{
  "vocab_size": 13945,
  "qk_norm": true,
  "lr_mult_o": 2.0,
  "batch_tokens": [32768, 65536, 98304]
}
MLP neurons of a small language model. Each row is named by its layer, matrix (up: input weights) and neuron, and shows model dimensions 0-127. Each number is 500 + 50 x the weight over its row's rms, rounded and kept within 0 to 999. Numbers have three digits each.
A block is one neuron, or neurons of one layer that tend to fire together. After each block is what it responds to, as a language model described it from the Wikipedia text at the highest values.

L8.up361:572586533528518457543575489467532472486552537467416396555507491522549418445443452484346462592474547507484478467528424430472526479555516573522483477580453495521551533532450578459497573582417524470477496488590537522457525502445488486473514471575538440500436478498562541477513469596514502613525450536491463605650439430467604554436425457538479444499541571509450516569508514471535391527458
Description: Out, up and adverbs

L6.up898:500483398396463463562505509531555513467452490440678496444591401468557395490522437514529619528513556479488541480509522482454497380451479526467489612522487400540522571547536488509458526510600434486567463583508510536496431443501485560427552536486559502477513477551494491471479480539454471530526533468538480498488430564504487534499538489586525443540525417460572532443453538483390582434510
L6.up971:533416512582460493536549493502514436423523565526520449527503415582518495466502545536515431524514487496510440562554455444554568496472493395489516560416493581559523493576582537471482544530515570574529475552543521571488375542499469512512519457516479542492541556474576480573426556470663495444457504554552526498467573489560368545527415537425479474439467538481474566437451467542503473518514
L6.up1080:462523489471482461539470344511526507491587600606573485495472479432541565615532488539505518433449535495507497518516568531553562483469447525463527513464485423466539431573431490535498566524474508452427603533464474526464493493511522474527452493518500558504469464385485409528374528529572536503552426516496446443499459569498484612429586471468495488467561472471492564402519493514526446497536
L6.up1240:485507530507478446437502494404475462491436521593545535553587387523458489520500563486607471502531537584537486456552445531426586444534491538500456606448551518508439514553509456553603503515518612527575536540512437466520486562589488442438515487399476491448457419475577564515455480527532477542488543495570508491550503440587555540504478499555473462544496516487497491437486420553538505441494
Description: Opponent after match result

L3.up224:454495479453574475432484484499545476439433513560517472564433507504485537488410502562576474465406468445435565559483538543494571462496517483462450523540517496471439488444434484509492551503594475549509506462482542446495539413539480404490432388462432513499550561500464469684488596502445442487523483543497455435532492442512506593500531519511429491487608553503492532502507517606574559597558
L3.up280:515477483517494432419566415482509470407538561530581461600550446485576529471463432590524484472519569538508516512524509448474523464460487511533485380484535525555535470544572559507428446463567530572569530462550505457433556502454515467458494490526436570534587480370377616456409490517531504526515443475507502414485452475466559429522531407405413515524644569535506466482505561650529464538484
L3.up605:441457492469546433495457453530562518576485416461513528454468502448538491477540507594641473524493560506403459423392530516444486425484506555474529523544536466540435651596573539514528535504553503478578446527564450458526439554477417404403356476551452541463504461526483472548522521521447414527497409469552477494444495515580581561523527557469538501514583493497550419490478533485544546567539
L3.up651:491486466448476400459471474535458403378509606528453461513608447506501526470453483501530500463480556565469526409584567469317494444538473574442573510476449470541488484602548560579514549565598564556500456520553467464511470540461509431396461482493499560500444516531474398518470445474550470523475464550485473457541542515451520582456539480445521491469591518500543416476524445453467484591504
Description: Sports opponent prepositions

L3.up25:504519584525567571571571431505537403565487465517511512503418473577443467503489495509510519635466428476532466463504500566577507537521526485411546513391464490504470467441434477503541468532400442475506410424530569556508525485524493611434472644458468592553529515536509495482521549493519490576449458515578562542479564467509571540418533488477516514459514619533526502486496568532654496512460
L3.up642:499529562515533546618559513551477427515446444495478506514491495566458496485403447469507468540575527449541455404509535559489387540609409584498511476435515476419565435435488469442524467466453447451517438456587497560486460506512516511520421508447540431641562478414493573511504452462559512551439510558531485573425503584464427486526592571519456458458429616521547543616595580499520511532536
L3.up991:567474503610548500449460524493447428586523546481393536578474417511461572517549530571497578533528521500478553518573427531548510586464518465526453522396588467560524487449532580453498565443490482411523426506518545522460525433569525520528514531527500477492608510443418390545517490452495473507479474545502553526576530510580564492433481521484445472548502442541483547498514581462488519576431
L3.up1443:550507534546436573572531533521415506579430480453480550418596515593374410542472493432555603360499466469406554490451510444431502528490417462537511492565518423473472501547542482464511575417492485412431476468538479476481511447576510590605476539526542526582519532482472447545491406484461438463506508535477468543480471549475539580488458514465499446471567486463520558590474499563462470567412
Description: Free and idiom heads

L8.up990:465469530568411534444461500523502548471455469520506510557476481582538468361490473497459559526534464457492513437416499499566467520465516546550479526487548532493572542486385526532492578584490478575490567475447460395514444500434568477569440439438527453429540506471486478424455446439433491501493549580479500530510410515599485467508464620545505485504534537477544535466414539533540557452495
Description: Copulas and coordinate separators

L8.up799:556584471603484514461417464578481495587563409519559596536442546513551546551493564459611416526454524521418400404569548540494487529518493493421533532607526506419525524405417535538495456473509615488549531473540458488528553474420510528481470518475465571520420566597381509525492542643484622492508632576448442475513541491418489425495441576528485573596485490603463564519526475514555580535490
Description: Mid-word ch fragments

L8.up318:421495475487446516536439458532534504460542553500488421446533540602472532544513549439537368516425514501567475454505534530403525493553648480552519506382422443519502525494525523469609516562483560447479609430469499396613429442502489532530516441420427506480500489506487461468440475541407592508460549528517601464504526478597551622389501478589527546511521543521559553605485500545510535526509
Description: Start of foreign-name fragments

L3.up376:429512556460511482490476436416557503396466492448504480506452419448492553504514529448537443584532532363563481586439422574486430458471567571508560516490589506549516554450459457577535464389453456484632504463518448497529487528540563421493590529480513494491517474506454523481520524441485571457492468562491508591463486549511488425526493499489642533531478476557588561453555551499517475447490
L3.up722:426513492477449529447485574526455584456515495541524483587477551520494426542428447479536468497439537416485462404529509448561519511483479457518575529586473389492534501521427543512495491508439472518476519489519473487423468478482513548399455535410529576523515527428540542516514517447497482490624526590563494493456540491571590416605439494452455529540535575616526517500514561606516434465565
L3.up914:428478466492436467468540466430409621497529517533475430616431540508524447529508425466556454515487453559435615494468374472552466478482595452430582585501535476527547540559423502509594553457468476517492512479489479482518430506400549520448462507430456451524404515538523591563478583445475529598571540564505526511510468587544547466512443459400494394409514496470581509491507492457490515471518
L3.up1157:469454530485518475414576530507510560468532494535545574552525447522540411547503455465467539486560568370459527511479356461517426422396471494469494534542568550602491499405390511547507518428447576551575562453484514533579468570450550458488514496479437573577482502505505482565403580557589612458471562556397561527519498530574484389612495475397580447488531478488481534468462511438539558446474
Description: Wikipedia infobox and header fields

L6.up422:469522478531570412575561527517545559493413532513461493518474544532400467579498637489611433440471502412499549558551496435446535499566534468511471526518544476422544495407447578477550501427472527481512663556498468479524546376494432522539482482515406476640473567498554554459554596507469485478466492386528441481463526476536491459612514503570483572466486425567515540485545487555461549494466
L6.up731:551571409491474488511577499580611501453511465452409498521547496463412420574549584494583492519493521410475522464484533576504538461509556449519508477452432450451506589441548528508584575471494542407492490471516514458504598505532576515436459551499459469539405597587553526542457546429615489484501486472497489546375483503539438490394455484392537434536443481525511522449495464475455555508527
L6.up1185:445614459514504480625475494472513529488500520498578408478549488429462503562491554558442415507525355427526551455505503517505500536476440495468552481490505467540526357527580615499507491537472485564541481502494577507481534470495402493454466526454502454521464497468473548521508441507471578430464442491523467626466472487468527467533534499484488481422517563444554644508547470547476389489453
L6.up1262:550506525500524496503561496499578520525523469453436431545469539537396608459563524538517548532407545516496444464555488517369456509523441507451470589372491476578509553611535541407457537495525528456477571500456446518510522437438578461517478424472541533569553550407492512550537464512524436451458459443499478567482454432494576535451538530623559447449419511464465552512474463528426528427550
Description: Second piece of line-initial words

L6.up579:446615528466522470582515472450484444475475582535478442413561480470480524604508575550518512469462500475569472548472434556512476476501511423512506437429531451548521431442531523541432497502527435478398493482567452495477525482637488494466533555519549430535476552538461451530421622470501489496519551513515503483449407526553429590542501525481505539426417538539486500432451451502480581512474
L6.up640:535461513450467478525579524524445521504425577439510591456564502414432441589527469420538540544463479489498461476547461397564444425494497469500458477529531508441541415574503516490539512462604559516413502538492421483478472536461492565555520496486644460477440572486504529399496502515566479489594496450558548524424550459467523505468426511595499432494506536510506544502466451472488529538483
L6.up790:472482541504491445415447482563476600546568568468484469537513477490548520444524503413542651483515581448585539521444502484588507469497442459539494642473507531478535605518545534438481478460576503469443524596474373556521447567505478476442526470492464398514517470517470504473481554544544511554545474527552584450482579429488432506549602470521533549432523501575533500534502468437610462518572
L6.up910:502562574474552515508534437540454459412531615559549424435555482472387517532482552426444498483534544566572561462569442475429409485493481438531461480544518497474497665567502500548458562536494594441469554466542505431460558493558484478437489454420491368555527521618470493505520495501471551509570497411586553497559432513436419633593543543403479468475540522486510530566500482383460505490527
Description: Abstract head nouns

L3.up116:536533572449541468509521469507413378379556622530459442484474469438507537499461453485471461481476466594547492492508565575430441537528529490516576475524559420464509491541487536537470526472492510471515467482522547507509492496558581541509525549522496555493468506522427410533493498475477447558530439512495542485418446378513535531506386482537532549529537483518554526594426486504668612508516
L3.up689:586529560434476521566544483449536539526482512454455468475541565563427634435491485550491566563444486526521435561447514520489513523629514543498530445497509489545398500576502545527469465493543521498353486523546449428538552489457461535482501584532416535559584424541498532575496557497506558540493563517528484497445557533511494563494457479576568476506422535452581468539535546526417520502493
L3.up890:462460542569526507503460560621498549512487525514578550585516548469541545572506436481497606505475519513504452533491561474485460501545468572530539489504578485549502532477574504462518454438548480498441502509475411432514530543521589483390498534539479435432505536556513494528555391561569568564424499514470532627474617506520566584470370472473466522516415571526552551465390558533475470500530
L3.up1371:508472555571547486626533415492508553396532535517413540463462484447570512609522426514518488477479398511505486466409407484441454502472598502485488489499509454590552564591413549488474564438517540499462454530547536459455557439558558478515509548447448503586495463595522479467540492378532475480448561507484542531492509611500544452527459493593532490436476498557497487455511395474473533481472
Description: Word-initial fragment tokens

L6.up596:499522479552521483459588449443544490402499426409486480537455458575498516495529479470479588544474564426442489451547518520449499489477495461550483486503565552407478470579530563497496439431494506462554547403448531534571510460551591468525487493546393470507463501534501510443478583479559532423410579542510489493455576609483460427490463535465498528426490488530496539486523513469489446489523
L6.up767:487528446502507510519578418529494535506555451519491413588520455517425481451515499422516544545561468472466451436477482487462411500419499514551531494537421538515512492594437586483596465560398510505490430548363492501487578456545475522528474475489529521553546463473502577461550536522485550466495572554564473464498391454518504474558464509376503452490494700596574386500509554484484405521454
L6.up1437:458470602433533415581459555431444480481553591485552443512494482523437506478442528444547514469443505472488541537511424470431477480427464503466524598465460524517451466504495519436495493513534494451468443389392579373538498465499476531544426424487560504502508497367577408578505488438464501416544588498421554515482609439525513512589520430431484540481531648541540465428495415525496495538434
L6.up1459:518459547472599563419489480529595501413464495452527491499582476426513510360506563589433552447567461508526557457518523530485500475491475439543462457519525485536425530441534503494453481576534525530470506429531514524488596460543514536513392549461520402575516589494473568412543496497516478509481436537556491506498404507543503529511502556380497541488435620473503497462540559414455444521412
Description: Infobox field-label colons

L6.up136:510531511453508442432549570430471506553570519478473602460526519578448421445476460518558484502550510463417539508542511495490437529505500461541444427536587557521540584479528439444477522476414611563510479486551573446503508487679464491443532486523430560498508564566583546455442528473536518478547480447461450473475459604491512511437487434545490502519586471550444496501436356489482583544534
L6.up198:476442484485482510471586520439584429486502568507535545479576565529481583437433557571466556570494421527533416545461567509428510415545514499488466486490537498480523491493509512441449551455420512545541544361430454517458491465626424464497494564481514541492466528592615509503391581403549507514460477494493537410438428487475426578490486500597493498470600426551499505509517468469511501529487
L6.up763:447482436478573495460518518460510526571422609504523537504462517476469488493411525490547469575523509474519559454497566537394478521516540561618538479570573501517517537434543527514555527504466507602585500460540506481573500511637406522499487530452503526460608548500514499509487557355463512504468483578476562424419472467504407425532467466448477561494591500514442451520493510545548531563539
L6.up1120:415444454397454463518533513544550425517502573500613562487486434471489447491476496440535531600394492441562390501454533524425466456512567507505569482391546497432508500514469535510497465523594520495534571413491502551560446517492451423520488494547426345504469523573561473581409539360432437469569548588516451478565550483504521511463518480467444544559538457591422451504448392492531455534492
Description: Surname first fragment

L8.up522:447498550473519422391551445467491506470494367458563508523515629387508567460536577561564502466447549578434430539505499489493563441562535497560454466385489456476453499509455486488554504517398506486436490519523507444599535603444581466506441499550537555557474564535440548434559656470395457595490475485501535499504490390520581508535408431522468488498586489439504408570539489498510482503450
Description: Sports seasons and word fragments

L3.up406:486487550547589558559510510447393540576499541556487556537499465602488527529475543481498501539418500499474497480398472581513452500529581522483474508565430447508425490564569540545455509527580494414436438437587439520538573538480477471529436567501496544552445516604456483429527516503551509547464424424555581488467496439547515569529482569535521543486584634480544560491505405560567489516484
L3.up479:453447510588506600471481408545505630660485521457503510517398556552512415472556487388515530461514603355487503485448538571523538452485527453447499545458451528513416447506490524471413432471469604461403481529549532486529482455548468486469499472438501476445471329512556405420542486487597552438487563492359438442538522450566493505491536511451422520455509636505557447466494469543536580444540
L3.up636:508557457474499469514538518510469505536506451547448522495455565596488457489467456539562580440482543531471566424407533546354548554473527452534487410458474504409461501523548484452504490504458471548563516514452494490472539536474483520529501508470500482553462479576482531576493475505613478512417528534369493437447524486557506602537372485587491421560478496504607654460489415435489520496498
L3.up1376:469534597475478513544502541523436539540533488488485463566471502516464491557529511516582516452516538463587539450439489446541497504452507421426527558436446525449563460509559469540494484456572468481497501507492552441475503531405528508505523524484551448613455419551411457587614514485558518542385495478404569518490577464464495512467522500517519547418469531511554522587547483444458553507578
Description: Foreign-name internal fragments